Weights of a small transformer language model.
Size: 13 layers, vocabulary 1512, 11M parameters.
Architecture: RMSNorm before each block, rotary positions, no biases in attention or MLP, untied embeddings, normalized queries and keys, capped logits.
Training: a variant of Muon for these matrices, 4221 steps.
MLP neurons of a small language model. Each row is named by its layer, matrix (up: input weights; down: output weights) and neuron, and shows model dimensions 128-223. Each number is 500 + 50 x the weight over its row's rms, rounded and kept within 0 to 999. Numbers have three digits each.
After each neuron's rows, "fires before" lists the tokens most often just after its 100 highest values on Wikipedia text that the model never trained on; "fires on" lists the tokens most often at its 100 highest values on Wikipedia text that the model never trained on.

L9.up897:511493542458545562484405477437477495515415475544422499506521508344493537431497523491472567550448469465509562580451508467560481588471568507447516404545403441398447491546475462550566518507525512562551499553577469486541536530504574510533531502563544473398459552570463508547474522484512517485
L9.down897:503523437447591550448382572491441476475449489440475486556487509411464500559571537507486403548437455429606576463501445468533463459461465536435475514428463422597355514493457499490584414499521539500489522463492501487506443417429549459522456465513540462494423522514444470590458448536478568683
fires before: "-"
fires on: "\n", "-", ")\n", "==\n", "8", " sign"

L4.up287:511477501452448487463469478452474513509508418432507426480439497445501537517453567517579520408547342560566393500632445483518500527510441550471426527441528452490579524448545556529476518441591581486602498506535489449519514506507492435523524488448518446455455486462449497485539472488551486521
L4.down287:419564413465533458498501453481502451580502552439428448612503646455521518494533515512579497396494543530441470441530502516459477484440473497456528518520518508541455547498514489490516493525425600534577427367498497570543456457530555512397451544405538542471477536586460565490526532423577537451
fires before: " ", "o", "s", "ad"
fires on: " to", "l", "n", " and", ";", "ide"

L5.up391:471475578508551539503545511552423495553529511502462564429647564469520506465528406563536588561467484449440478507484516465494433581525552528480567555485533467487473554501504522502424505611483525521414475481459516520535576518450538440467502490523568439539510551535492520403438432500436539456
L5.down391:468534471549448430518532565536525391455586443451517473473567468492445492510428574495533439571445469539578513527436439584499510520616416529512477507427453518513460504493500497470467569471503494379538455555533504490457498492438440549532400669497528640564530453499438584491556528497515533556
fires before: " ", "id", " November"
fires on: ":", " January", " September", " October", "iv", " November"

L9.up124:523513464548513435510549419586453485525446481593527479510505499553524423451529511441595468480511559422547583524498475472468487581471542455423519474574475502511500489448522479524539514523466548527480517547462446505556498377622540446542449473478503538530602516461558413574581545528390534492
L9.down124:462579453577435524538521450486546435583468437520484439552478548490518481425437467535496533504550502512542443475568524496398546485510472471495544473587459487465492446448474486538502366556471556468514506437522509578567489450613563469473549372547477480528543529525521488480485540453522479467
fires before: "ian", "ust", "ep", "iv", "ia", "ic"
fires on: " Ind", " ind", "nd", " part", "em"

L2.up699:568451551536469514455469517541510533482533530424451458417523536550501482444527441552412569486487443587540514381540515504490615531556567491552551552565411495508533485528513419478479496422517443490518449526458487518404546569403507490498439459549474474512463493494468540542413528549432549524
L2.down699:481467564522481527499567548517420493531512505425492450509505415437559498451504554455460562486510436465493550391488490521482448520464533477511513628612431569465468455534471466450461404548528588430467473465488374491525523549460543539412513498473460570501523611494490419551502480535536514404
fires before: "ip", "ary", "ton", "ing", "ou", "ile"
fires on: "iss", "il", "it", " Sh", "ing", "or"

L2.up488:493454503570463463484438574529538517445496429496455541551588476548539521556558457450496526345451465472477460485470468455447508472492445462467426466524505621502391521537600450489417514436469495478478574488516503544461489458545558492495450614506577518550488503568568463562489511468440529420
L2.down488:512481425473490492470517581406453542489504528559453507542519567440407516498604491421562514493467468485420545578526521561463497454392440364527509475548509479585431510493503476503384437560493465552518464490487489556490562488527447530452474464523462488518524548501453472562518544498501511524
fires before: "v", "ase", "ased", "g", "et"
fires on: "le", "ele", " rele", "ly", "ash"

L9.up895:457477529499496563462443431555523416485468551541553598406563584483468476519582460545430442446548463519468440490441514504490463604496513477522600493472576523516538471461500535493518468488510484502459521477455557515544545504506469495455458497434473467473529565509567484457523543504412500550
L9.down895:544530492437457467509491488491512442474437581519469499516471453470428455552453446420488562441546511557450512579525424512405515409433520613443516594482564454438512455545502528502509503440485561473532443439448559537486504414381481558476461440494573540459465484521533584490543533580495490520
fires before: "y", "ian", "ies", "ical", "i"
fires on: "om", "olog", "ar", "al", "ut", "og"

L9.up126:557526524432529424535543475470538487486555543425502527517587572493479526515550482529484585452466417552486498480530510489466451538538481576626466486433482565445414626498645441479508551481486575453428453544511549448408497487442514524503447497535506469629567491476446486537506435476425444552
L9.down126:468520503649498397500490541434430548486401502498533484487541560551531519469497547539531523472477544572505607420509451619544463461411455531557475631479543544459516571502578482534447496598512460489541492492462611472423489444491484543593416554507453456477506527542549404425575475459460465536
fires before: " ", "ri", "rib", "ent", "ry", "end"
fires on: "ust", "c", " desc", " October", " September", " November"

L9.up522:510526457455529505443462524427547516562539458511550488499531465350499463529581523542508494517407469523448513559432522476448489449480489535443516521519421580527475401495404442581485454437562468446462461579475586450533553565492498448532492485530438526489564470548394475513533425561480502535
L9.down522:533510476531549547544391612482481511438561560431455424572502501431470560525396583490417478492444501434510501472489502450560466521521527487557547536518524454446427459527445578502567469481533525556579496455538507581510478480512486532491467534523549583456480530586516526482439499532560420489
fires before: "-"
fires on: ".\n", "\n", " =\n\n", ")\n"

L10.up1016:533433546455535582516483499451404470424577447625509375435582594504472505477517544519460516534428443529500502467463504587469450478533394529545524518529507547481562485493532578469525520486499565510555499522449540538399542571526465463490531462525523472543483431479518605503518448487446478484
L10.down1016:512478424451638446519492396536399498428511432474645445500432395532544536427469393472579451588492459523425511492445445515507585443571514448529523454450544523609502563462469429479500458520556539390520518417542538564437620419455470492550585451503476591438579499510469493402505554543445506568
fires before: " The", " He", " In", " D", " A", " This"
fires on: ".", ").", "\".", ".\""

L10.up849:433555520635502480533469526549538553485577458440563536490486519420477563505474496579431555500530430470564513465401525462444512461487455540551527550494470424566522532586593426617550496461532520408523436476575543564554515543453436522478522524513568433477589515478395445524464523513458598349
L10.down849:471448494442463466527431523523509532419555467501575455442561488528523566594488484545532452468519586660522489387502439477449652495472415537547592514486509544476460547525485437477479566557448565503536433586494467485484548546552531492499610533482500431487628517487454486511556560435520407533
fires before: " "
fires on: " |"

L9.up699:569509521496512432449512509496467555512479522478458540401475608498574514481529485563439359430513490489501498450527511441438449451510461448535532528574473542545416529510585550490549540485493394509516469436541475552579502486519581512488525430425549561578550368453454485495563455523501493520
L9.down699:577473643509539529491520440483520613531544608429483469515535515498488556564502508519471511488473428463538481519563501496512490437524522496534492436561497540478490583584480491459455535550519467570521461429493467378502499586514575531455531462467534521548525549465522514434422440489512458474
fires before: "ack", "ock", "ood", "ue", " the", "ow"
fires on: " Bl", " bl", " of", " all", "l", " fl"

L9.up483:499509441481497511633508364553507558431613492520480511434395518502551464541554581560436490496467471495548441420566574467461591431476434480520502466527514509406492564455540547530498511436542573525537542580488525478615511491480438499530467495454567574527478528496473549496481520515544460407
L9.down483:595535493518528496559533475483560578451485511484435413514480473521527469509488493531465484398514370429507530504665471525542592522508589481470381594417539491532479473581568509557448470529521470495575458548553505487349488455451525607601524597429413540534432449559466485647570557502490485488
fires before: " M", "ip", "ad", " m", "ai", "an"
fires on: "il", ",", "q", "b", "l"

L4.up771:474510494499486430472498405553511542482501402471542512455503607336499589573525478435508577516475540507471533597575463433508413531448464469581487455502436452429645543527444483468536579518553437461497483552561548512430496524528429491568553458465508472495537487453439483540437486498489582612
L4.down771:520458463591556429422460518514562537492495504512453580480484564473469451485553500583586554482549514534607491469622478538491543463408510420544516493450575545512532451562616506434562508572462476519456514498528508512500580486510540548582470537484410499506457479550551470535500497535541517430
fires before: "et", "ct", "ong", "ad", "am", "g"
fires on: "re", "r", "inc", "ru", "e"

L10.up611:473412491521549452401580407533503510497500610526485520489589592429424485523489508527534447546601547434478459517505517496513519523469509550407526466512478471478461524461534454512589553482481550493585519438499518593458603449497550411544482497468481514446588496536526396410496387488507523505
L10.down611:602438457566494527478526497526422505511544420472497526527547502482495573591580503471551580587565461539528453526431562455596578460514471420566475587488560445598572392534531571499564457559526472517492489472443525499577552596417436446453504532492429550493503507580526501465509462553532506509
fires before: "ies", "p", "s", "ific", "per", "in"
fires on: "ec", "op", " spec", "um", "ur"

L4.up645:548488549481501527456446470484504537423529426502527553441579526453466465549454500582432526540477508441485473535611471430504460535504542546506463487435516418385469564483502620543543548471535495434542543530457560475535518516482483460523493422396521500493526481572519471387571539607433422513
L4.down645:491475399571491420526561515511478472539582489548532542496521477528537459492470550536487473564473476447532377421594456461555496453455499490481436532455522485474530410514492569461570478432438499532476403440427517489425502519464426545475587471502544415398572550636531559514442496557460491394
fires before: "ies", "ial", "im", "i", "ish"
fires on: "ec", "an", " spec", "ater", "il", "per"

L2.up171:515574479448478443469490509515532507478542474526531555526557505541557494457514424573581538448504457528452560502435521573388502418451465627523475419518448535472549503595469518495401444439538472525421458486485496536473532502593468521507478473550554465553510524465592428460601468463507436570
L2.down171:521499583543455492547546486544432403497556504548514525568496497469514560512497440396624514535517398542490551475438477455501396493495515548494438586509445495515479396425505511511451585501474435503415505456511485604545538494430492385457566461551479477449496493517518501565477523565505505477
fires before: "ent", "en", "ol", "est", "an"
fires on: " ev", " inv", "ast", "v", "iv"

L7.up262:459426506614521388451471543457570551452493559382589524513510517544434550505531497466400462359472494477522540448507493503470459470470478478561517513465551505516603399431602474471434623447514560527546526483534411524543460378420433474461467509455540371480485504490540518558458566541510552454
L7.down262:548408541515506478535524535408508484522490483507468447522452474514530628449550567526484476574482465500504453544550452551578481574438486421363501588506534457477521558517547490471491402490583480414518423459448455510527435466501498582464542507527508492503620547421539450626442590460541516438
fires before: "v", "ge", "act", "ac", "em"
fires on: "ele", "r", " char", "ar", "re", "ad"

L4.up352:453399480536594481424519525558455453595564434514522587477514488567423517387518563404563438576408393596507428591481567522563549477528516529500440411499342462485534546521497518581438487487560458451529545494562549454495559444627409474517535567537584535497470508450550546459482411436563562442
L4.down352:516395498503558532543553608530458518518545379519474437529539531552504503526456523512501453532499481531539567563543512480502428485499562453492548505518498428506539426390582392465528480504591517500451609364502631526490435550402535482431465376496468511419479460461490439599469520415527543529
fires before: "ion", "ions", "ric", "ing", "ron"
fires on: " elect", "ess", "lect", "ill", "ens", "ion"

L7.up959:591476451437502582444584476495417521424568417406484444527519483492417416438500602471494455513566513437548361543439514513501418513464456533439540403519528432482508527400538512592583500469511472419494516506548505512443501382539489400488441455493530479492546492512472438523493550473540472436
L7.down959:661437493569451504531522391461500415484564533408536546454579476535507580512561487470465488380572485443483515557502404510442554478453475470469431602418505437499521561589486523448550432445490490433476552391521508474504475615438516477479449483471515482515505489509470540441531409454481567500
fires before: "ies", "ific", "ial", "ity", "im", "and"
fires on: " spec", "ec", "ient", "ens", "an", "g"

L2.up938:512370608461470518558435491480502508453339542551547468506485456541639517536467516438498507593431587424526469547533545475527504527477536530480513468463501495454501575511505473519505468566470427482487574482509488435442568567537487539538623447523547545510532514442476462462472558397514488486
L2.down938:503413511519434494410556520479569511457459497486544499551590527514520490494601516619453613435452532468602544440527388500510472502493489460553487446534426434576528500409453503526539411569467438567528467551581512453577446479460487514464477569529469511521514496578568522429452436487532566497
fires before: "il", "ed", "ing", "er", "ers", "es"
fires on: "or", "n", "ounc", "z", "id", "e"

L2.up57:515579513530554560596376434575595454494598478418491467500526602466467532485503564557537456474521455499511563424504489491490487465486490449497438553555534487497565455474523519525421503416457545523467511534560498510528414478553522450414381460407523496432522454503480492404437467461531437561
L2.down57:510494516447540504626524483364465546494505580439480436565505443492481402477608581516608412589506536506541578484520366544504449481549513563411521511478511514462458505524469452513558484490597556429539414468429602483595470505560532446453488530521494533564476440503510483511511540584495483548
fires before: "ch", " be", "ada", "ip", "ad", "ated"
fires on: "ren", " can", " Can", "l", "il"

L5.up183:525469477578436518389470560509537540537471517531489410371463573530375461454486452449487487445485535463548449546435605446515450557519473482516470500548470596493568457552516539479478518597462551490500513494529445566477481476475489492621484554504584452497500517502466447547462431501494553496
L5.down183:435459454517462517507579482469559568455530500464461507504535431464508547536503514432424572530551477526520478442452522523548417488536576527571567594575500545522492573476424508508485529440451458462452477555505421541584486440461560488572528523445436548452657537480498496536451577534482486530
fires before: " ", "or", "en", "ent"
fires on: ":", "c", " |", " sc", "s", "-"

L9.up994:464500513465482507465446534504574523499513518473545453437534521499532549529549465572439499475461450525428499481413509563482600481478544507550535447448477506428482464501476545567456432535446419449499438586580526456517575500537496514515576501532494532492599513447547512487502466544455486477
L9.down994:488551478556546482552518547454427546492520362452553514529532522527577549466386495473475468480524475758526582512455471484493586492454450487472549474478523530458471534561506495458494457516514500451612474474541485442513470493510517498518665594464561455533600556476415447598489527503521512540
fires before: " ", " |"
fires on: " |", "|"

L10.up702:472530446610396498512420575454553552489479439546531553469571472502387607442534592575427478453511347489528578478442534572488533534504553508514457478478467499484475517532500555622543449498432473535556411537467475532547458495499495530534564559521601436432550492450504528522485451312413481580
L10.down702:489437530473515484524478489467498561412593477465555536558583487506541507491400545495534513514555531589574432447567520473397653540427385535525502531505534556499520490609536383540529568529478516471542532553490487447490517444544509509497730536551540472525563551483492467547531633536527497458
fires before: " ", " |", " +", " R"
fires on: " |"

L5.up15:463540492551435470558485488551464576482414428484504502525515585487486548434548513541544569492561585503473420433500583496487533540483451560506543445629493550516467415390503402526574568477458517513527475485425512534588457434461452475478453426528489593518454513508448481531467523543467502447
L5.down15:511541535555544523481540465433440589476394461532460620627481470523404521411590531485535636467604513526511573475564498405502501490514450462466504502531515546527487489544497495499532479503545497503491469385474534477476558569516419508502467416487468537602397516528508454503508496415474467502
fires before: "pe", "mp", "p", "eral", "S", "er"
fires on: "y", "U", " U", "ly", "ed"

L2.up293:569535499539449595489439471562491487498443434454535498593473397483431503481420563448585370449579600495524477472492451518526599555447559503464463438497514458494469608491484515455507479455428560517546507429596500502605405475450507473526517444509560517526433531453540451476402506557448548508
L2.down293:503555446491504515533468523410501567480484534511472396461637478455482416511451557474492602495545545544498619449523450459482515425479446491471477432479549505531609461568522543420500452542466528453580615507475491603457519457531602481463546443545516462525539444516586450591466511454584554482
fires before: "ch", "ican", "iv"
fires on: "ear", "ren", " ind", "ran", "ubl", "nd"

L9.up703:457451539631466623477469501651576400540491473498505583464454519486612447539485493562575506477419547541470559416394505502490620473476544442492556495480476526481499491589437490603518523606490545485531456522518461455454573566423450455519457479508486421555617463472514515519530497541515521547
L9.down703:622501488565556515488525555453447473482529511583504516483536438521595458526396576564525553490498374605620540472498472499551639478491498465569484537434546471520527524509530608484434408528485495534481460545529445465501491541423442466566669554476473436469514454480523489549537448579543488514
fires before: " ", " -", " S", " P"
fires on: " |", " "

L10.up898:538535537522474512460499439566449533592515548457450481510520556535499606552545480545425506531497419572626454501421578537489373562484529541414507497484448430552560501552482546520497414511471549422564514551526575461530488515507457567437463529476374563474499543481474466577526479534430510508
L10.down898:559508538551580559527518457589448514512559560422530382473447595435446504507482573476551462478423516581559512483459538583515449505534519583521534465460471455534519486451575531455534469536513632467477480502482506466529481505517404497477522514525527561431449447457452565504533474477533440408
fires before: " York", "198", "199", "197", "-", "200"
fires on: " New", " ", "\n"

L2.up344:546624457454507538618509412474568571430443494619541490486524501446575544555526478561451489488537483468476505434431573544576532488510527442543523425586513605427459515498510467529534576449474472450528431540554528401520485390480497477376502539462450453523401528524487559470532476543426473470
L2.down344:470508493569437480546480463450452552469462407511520468638469436519424445538504521538541494463575536570497521442566605434550489423475493459399565571532515529510567452475581431454519500487581494503600382529508584475504600493480471479508573399523481509536371399503559508523418525519434506518
fires before: "S", ".S", "p", "g", "t", "N"
fires on: "U", " U"

L9.up781:453508514489592548563477496497552494536513515393523456492519554501391548559500485628458481544542460518528490428513549515529499502479557569467579481535585417480478618528595593598536501497487379448485497434485465561539554561427458487465483440534394474496503454546442563380518458456459605487
L9.down781:499395451522486491481527474580492504474534530497456478465450472545470616502584468544558455495434527459468504573514425339422495509462442495475476544537444482573491531460463391545474560481598533505537405458446497654504522401527533530495499536504498532563514503595384487440424441512475538547
fires before: " ", " the", " a"
fires on: " on", " in", " by", " from", "On"

L9.up81:539465546465434547460499568529487511412441588400483557411505537435495515454536487502531517491489497481501512478455546418469491456488543565475500492494503481435527464557513535582493461493511542489570477487516477435428549492572465569534520502570620500536577486419475460503502446484456494498
L9.down81:458560537553493557657510574573470534451517545515558552491513564495410514436474457486462532518448496522469475506565501479509548448444446479618549528425419540648370524449431505575476517498469485502547611492458467504491532545439508494440579563494510500525617456502549531442505523524550535515
fires before: " ", " the"
fires on: " |", ":", " of"

L7.up32:505554546565476581531545560515462595532467383548428559460432622491496536474508574441461539514455587524517502495473531448431566550478462529418521441495519533524438530507531519550486542443546522511559582474499419416525561448515499390525501560556507593488506521619571508493493516500516600467
L7.down32:381515473497593495510468510457506570491493492588457571475410545468480577541444445513443367470560485464567541466479402454533451448483519478455509394526530519447482573484462462607493511454472461489418519429474525606522569506559455512454462489465467488524540524578496498436505503534521570524
fires before: "pe", "p", "t", ":", "m"
fires on: "y", " |", "t", "é", "ene", "P"

L7.up200:548485480556503488479497501554483509467529542459508600496491480448445612541500541466401592504454512625488469522474440423470478501443466551497496448480483396518559553483475525496475474472508561449516520519502450513625562519463556387435500453531542593500435460559428500478523537465461402432
L7.down200:532413479457465605551445438553490534490560453518495467535539539413547558447519494500577395420520632482435482432566481446621462541431482530445488579476510423458436541546527424512505464531527502525579532494457462475488460513422465561440520535461522435542584518556491570491479502455467564420
fires before: " ", " the", " it", " of"
fires on: ":", " until", "ince", " than", " of", "e"

L9.up619:474443572575592442491447443551445483495469537449474475594514497468462559493529479498458497455600521567532549490472553555494552473498514509496507512480492466541443548490463528529551490515443594543459574479540533469507526570519470533387563525547477549459486528518482524472469522453451645557
L9.down619:477485517444444471521549564454515369484560494495459464547436496436462543467446533422480545457498402628543543475495478461459626509496516479524603478515484474572492466483421467566479467574505459494518458420488574568556585470583489423543651454517575550483621477503453526583599536452492566455
fires before: " ", " the", " a", "out"
fires on: " with", " of", " to", " for"

L2.up463:429535544478532354517438468477494438484510494379532485584538490589488551414451534380524491453402545488523412513457544487498442523467537488465511479536505432560462520501520387400484514500532544465476487540428481541539439531506388560486485536491545448504453487494484435428560459471564522620
L2.down463:442416567537516461600446539437484496465469484463567419550505475556561556550462525392422426569397450462497479479542514569456535538433547504451564476560512543477550492437609444513447438497508429450419484490470460516552543391523430536513470540553594432493447567548462508563501435513524617480
fires before: "ter", "les", "ac", "l", "uc", "it"
fires on: " ed", "gh", " Char", " char", "st"

L9.up229:592465622512548415518385558450457494490571488406489530596459570521536520561511513525528466509441481436491548462461545520445491443448439512519569488526560540513641454488603497484390501482562478489432541512442533552415507465491456538493509486465576490480528513512477503519491487534470575441
L9.down229:444474508503543502506466526392494560492512539533564479498479542568591493487574518425525439458432494508503462576497391572537528482496561474414549452485455505471474559474534465497516499415479517440483532423528458482489486452460547474459521561523518507493499505519539554510504458606459548398
fires before: "les", "ac", "ge", "ry", "l"
fires on: "ar", " Char", " char", " and", ",", "ajor"

L9.up688:530543560474440426512512376474512483505513520507481489533495492518471427515568521477451458577373365524457463539394490521487539531481490527428454454471458453524603547581493621490495521485467571468492516541521470487546489537510461502516431588502436543512421495596448529482494506572467452444
L9.down688:461454571469438515527599403545628506544524488521506479501586502502457514586527469505481495485464638407536521427497498524485471457508509466481557457422476507567546507430565397507520470507518516515516480526454458544493554530465477492454445476580420481547549563496549459500555434504532545518
fires before: "199", "200", "198", "T"
fires on: " ", "–", "-", " U", ";"

L9.up720:505475360473460485463473490417455452522442470582537509581457484437487391467519517531489435563542475487499520584540507489434484493495510506513423538558411416427568488583565546571423459491527545500432398506519435402464410517438485511511451532526424553485543464481460497493513445449470490458
L9.down720:506491485461465488568591565530505527465448508529544409553535569416459536500580516540479532460471467486589512559508518440465475472550520538426473463503444483614507411399591528429473426500531469496564511527471422464535537463424472553515565519463503473495521505552548601531539448516530441548
fires before: "-"
fires on: "\n", ")\n"

L2.up62:546462600584501480589522529565508539529409562486556360541469500465486417481486498578442576636481508505500526562553534487460527533527433417536588553507399550457460539595526456579492574451475538419535676497502514473456493580461536557365506401484504440518516455545491489550550506450408484521
L2.down62:549506519549472447571564459471495588457447473576425513560471497553497451415475515489498513474506451587496521431486474469523469569559509508438492567487468478525468586427465345470506487524471461484494504508526484471529475476533508554510467537479486505493509438492525455511578513471422569515
fires before: "il", "us", "p", "por", "if", "ing"
fires on: "or", "ounc", "ens", "unn", " Cal", "ist"

L2.up597:516511476539563436541494471502543512500465548411498493434435559633462559484452498488496466544482536564556565541471551480600524489462507504457447424556559482457629462457587451505420556387523526445401484453506483529539527499522496514521473474459590501477447546437547493399528439511387505534
L2.down597:495446535540609472615450572503543568465397502487479522531481446533491482531532560506423483558466504580467414556479531487574529481489547433507523506540429481514573454423571468569428409428521501439429507426470435513538497455464513574488530546569571555518527506617389527476458512456527596474
fires before: "les", "ac", "ion", "man", "l", "ter"
fires on: " Char", " char", "ap", " trans", "amp", "air"

L2.up324:485464486392533473441543561461591456566499500454453399473505410525498604480536492552501515520510377513522526448451501534484512510575561522535502544486432419469516583450602473569492521441500438431514528456611488496490492505496540447563595546471479506456443489583543455558540497427517508424
L2.down324:472413523589490553509449395416506477475446511499457472540523581588503454539400613433539476460527460559547542527461532473514518484535457460490567635592476540520488530515493465466409480491512416504509499524488554544545440456563521507571478484412452453417452455500515415542461483416437494493
fires before: "ion", "ric", "ed", "ors", "ions", "ron"
fires on: " elect", "lect", "ot", "ort"

L2.up771:594487520497591514456391471600491443489458449481573500550459468532445509447540553464548489453579461470465474453524360477474466523596603534472485446616625430529599464427453536499493542459440412482578583549496530588563495526501471465496402528507492492519477518470461506396512453507517444588
L2.down771:557479451423399543439491457465516488430362589515472502536541520496544568475539523597551483532532559526484522377527607476591562521515609448473477509592603576501542534423547516510443531588471575444480518501513519510494401507525433581481519443473466558635566532510545506592515515531535490386
fires before: " |", "qu", " of", "e", "s", ","
fires on: "oss", "ance", "ity", "se", " –", "ord"

L10.up929:403596536424604524433445418498480515505476402493520450529475525447506465412596457449411527528527450391428501547460480454435522483495489547602524544468435507463486538512484495379508483493444460445488505482541580464413551526486482550513500487444440531514520521526510505509451456464421520461
L10.down929:520473475449575541529507454501522488495533467507582484481504460430627538477448459466566460582426477487468446508557373594535568470551419503565568532445507542482560546518492559395499459525421471502538554393491553484405472478480479438606663461489475508415478505523496557509544561516460462495
fires before: " The", " He", " It", " In", " H", " A"
fires on: "."

L7.up140:564488599560437501497405469515507548514499464485569511429564475506471485517536666636494486472448583445546417518538491434421477483498499555509486478430433471442360485485511470457474493450576550521556550508568508518479508527530459486363445525534543426553502531541494651509502522420438569523
L7.down140:515581510555509465564460487566481527448406532499566466518505536534573436457588521542529520453532544540542500507480416469537518539481432418556550457440501497572601497479450431446426504488514459448503558524520491551489547460460448492521471579413561411457539460544562560528472470556489538437
fires before: "ation", " ", "her", "iz", "ated"
fires on: "it", ":", "v", "ied", "duc", "g"

L7.up968:468536574628587546606455540502474487451465578562435538423474484397526475509439492480440533414504441489500504467541499476479422500496447494504556551496561522499502561502492492588507458455500570585532485516626435544578488533515447556529542580496537474550561463547580525414482443552537560445
L7.down968:456527436496536553541469589492431434539562584536529425609544514449472534533416480465478489537493515648498524410507533528562544481515502499465500559519485518472481511525462477519482478580545477473410553504518400436414513482459481493490595517528529550504514499547497391563529514465501544407
fires before: " ", " C", " |", " T"
fires on: " |", "ium"

L10.up159:576448498485523551475549541495420519427494550468525536522471496511458491508546523437518518504487361508532449478578547525528485589512560379401512462543398552550529586443548463608541563503407507473440446520460470567524530516497491483545500492495503462464522512483508633500521434510459597373
L10.down159:413441531519551478582523485582483553505550444511514432558548508503472483509487497517514501458380432575555485449484515453464538458441377596500480503541499508642517435446469403514492512524481572512518505500526503451563453553556532584364459549547520598494502534512472577441447435512499500494
fires before: " ", " the", "ag"
fires on: " in", " the", "In", " /", " In", "==="

L4.up388:554486521485606479436468506505421532474479440461542490434487462428462597425492575542494507490442527504500465542595501432506497560436481593410525484557468528461557487391455468522470606456540414492563550474406443518607503527475561378526549492513560545435536415539480546488481433619474547510
L4.down388:592508521510413480495471504473453484471484460463543402542478474486574512470521548474551479485493524543599494456449505437490456498466533463461551570528446493423535603537425572511513459443447521462518575436535464432491490379463505490538508535535394442566548527529512534469496545500515582515
fires before: " ", " the", " it"
fires on: " to", " until", "ince", "y", " and", " of"